Part of a small language model's weights.
Size: 8 layers, width 224, 4 heads of 64, MLP 640 GELU, vocabulary 1035, 4.66M parameters.
MLP neurons of a small language model. Each row is named by its layer, matrix (up: input weights; down: output weights) and neuron, and shows model dimensions 112-207. Each number is 128 + 32 x the weight over its row's rms, rounded and kept within 0 to 255. Numbers have three digits each.
After each neuron's rows, "fires in" lists the words (lower case) most often at its 100 highest values on Wikipedia text that the model never trained on.

L5.up149:142184174120099138130074181139131184119100140179182119134135154128102093118150130076174104074129139150126088134122119162122087134157123164104142078062156143149149139121081111030115094166118066123131113112112084125158108103206169192106132119152110115129165105175092124130085140120169103135
L5.down149:126153126129136102175127163172090203145144114117121138137070131119126137099095133171159159176134142158139088053100124191096138103166149151152073101139191113137138144122088127137118160137084160167132092096105097134147151122162150122131051141087122106120118136125156102129149126135255170159
fires in: "his", "through", "this", "of", "the"

L5.up354:155148103139117070111090133073183122125162133120105132070107093141119141184123092145094125150141110150112075174106167158190102096164161127134098116200148170184132136093151090113149145146093167085096206168137091079102120117175167224132136163136127165117151163086086125090098085119136130151
L5.down354:121083133137135177181101126110129182161097116107097148144155072123158119199137150100173158108145126143189136136086112080172164112146125181140119188147076186136167149130088148143146100150116170140150106191176168138206139121150105129112136030141117086134150135096137181137124114126125126128
fires in: "government", "appointed", "governor", "institute"

L5.up482:078152099133126099119046156108167128183132101122153141071094145075117118127118107079155053089151119149083124134160136160089157117139139083104122102114102124112136161194141151104113107160122120058194136079166172118109120105186151140120126142147135119098102191125102146108144120095177145185
L5.down482:176159128114097135089122059153110153160144103123099152118143147136150127099135148162126182099117159087184111114074119116115135175080166163112158112211139152092122144103091120149141139099152199115130125160161135097121097122124139155121084187086072177122143070208147153093134184161135096110
fires in: "of", "international", "number", "university", "independent"

L5.up451:137087130119135173092076152100156105106143102149143140158096173119185094112128186078091078104115161092132137141094192077128138146107098108149195159186124180171142183109105102118116098146098104174131148136142105113141113123081099135106108203101087178111098128136123112064157093153103129222
L5.down451:130129094130098141187213090106126062141083192085084143077133159094108123123123095178157126109145129100108095101141098150162132125140074147157106186087145179150178162159129117078070187087139095161168183105125141142095115140116135134139103105127119076152143156057164155086146144050161123081
fires in: "number", "october", "northern", "possible", "united", "as"

L5.up587:132178154134111128148125118207159073117159116094167185112095134132131139091183174143134120122152104158133120067172100152156135150183150110158105112138103164165123163096087134073113105143156156112105174213072090129179060103144095132121101111128137137110103123151158119084152097116125118140
L5.down587:122170123160177152200124095090079116077130130110102069112148177073095111144085110118143186159116151110088123121169087115135105150119122107112146066121106099128095128156136085176145146084129143053154148167134067129186128163153134097111111106087137087136151168102086151124099113117133099119
fires in: "born", "career", "district", "located", "distributed"

L5.up493:150168130111144174116132114116151106092155136199186154107140153104115126089139096133170135105147082104119121100086095130164127217083152210100155086085127082132147144080076102085147121090116109201109104132120110117136104059121143083136071160154105106142168130166101197129156050116121134131
L5.down493:132189133157114125079129165054084112108154170136132154092105112146100142136116123149124151126171136150120155195100115063103139189113137110082113118149123107163209111122143121133142084120177166113138131146075128125105138161177075163147105112134092112100142121097078084128164089154179123152
fires in: "and", "of", "killing", "killed", "that"

L5.up513:147126145133143169140084143136102097142102095091108143104148161154107145201126108081138148066074136163162096077150206117133154107158148148148112185126176175095170111130111131141124179154106052107161164105100114045098149082161122113119198148091139122094147104122152094159085142117157140121
L5.down513:143146107112065124139146160053088124088147079099113135157089101120135136142143155065112138095157179121103105116165139113098124140142035127104053185195058126106167087116117115156154109160174139152074118115111151077094076171102129135123167120141125103142093075162141114121136077156140105071
fires in: "to", "states", "under", "history", "family", "november"

L5.up617:159104123128100180189179159164096069128073148115196049133149106162150185158106144134086195138092174148136082125186128101129086109121167120167128188144136122158090195154122196094120122114155134139057146183130122129153128151111162179156114108137131045099092160142113150150132202134080118110
L5.down617:126158180134197153113165123167079079153109187196116130128154170127174096149142172110097146137109137144122072070153098131165070141151131120183087095168097121112119104108195087103065170142125087123113184144147118156218158126067163198146074124079157154093117143143169095147133158104131148155
fires in: "some", "white", "signed", "there", "upon", "would"

L5.up181:138133091205079106082087124130106114108148087107169140153137093110138100080128095146106066133146148127147120161151156137129158149102099123084158145118152084109118123120137144129115156114101125126120122182085178156105152145133098189136068100111129178153117098116072109150064093076120127167
L5.down181:096206136106153118163134113091152135112142118157110085093113101131071154146087139095117096117099128105120103097125089067124150081179200202154170117087128099113136209179119092138100082106186135047102113145114148169203079167094128116159171163121124152155130115142107108176118167130094082119
fires in: "museum", "music", "communist", "brown", "best", "communication"

L5.up216:144116120160118147133131100149103080094106128154106158133105154163109076112093138066080149130119101126129130188132160100103093189162116141184101126077102100108122070113159182090104166165120130125075185105138204062102138107135123135122113161142137091174116124163131154089077081108110164152
L5.down216:140144163141118110141050160133124116110102184168160121179118113090101146119114095163144207117113128098095175094108112133076102165154117114114070126122148165091082164100134206141185120145151110108092109113192057112156109130148148150102159151159131087123151110127107126102060140127120134116
fires in: "by", "release", "october", "genus", "date", "opposition"

L5.up387:192133109079125111104143145115133165159134147148133144110134134101102140145110164116164148137079189151118077100141175149177113160136074131150148143152174096137217133156067142054213156165092120180163084099109157112172099116116137218101099147160192131111122110087098112123076192154139121108
L5.down387:116111131095106186139132145101139219186179202115119081110155130169118134146112147080097112068127123093116123185118160182124148065130092110096147138177121166089078123156141148111129087118099129132159142139086104141170197150112121111081168181159132131155138104134092135180116108156142103138
fires in: "under", "made", "following", "underlying", "make", "understanding"

L5.up187:126073138087143158103146055166142161152126173143103147133124114159155123090134147097108144164136088154117108140172131151118118151076181078087135156095109096123115097071128148126114136126132119137124116161068134095139123087094188137177127169135083179174135140125149155072155133108130167131
L5.down187:186137127091124159089144113079136108102114115112067168178116110121118110125131114153121144123092126148150099146137120111093124134130158126109115111091146095152099108121099110128081135180133154150150093077148140094134176038143115115110114162150141179121131115121084226092125185141200104132
fires in: "the", "including", "published", "this"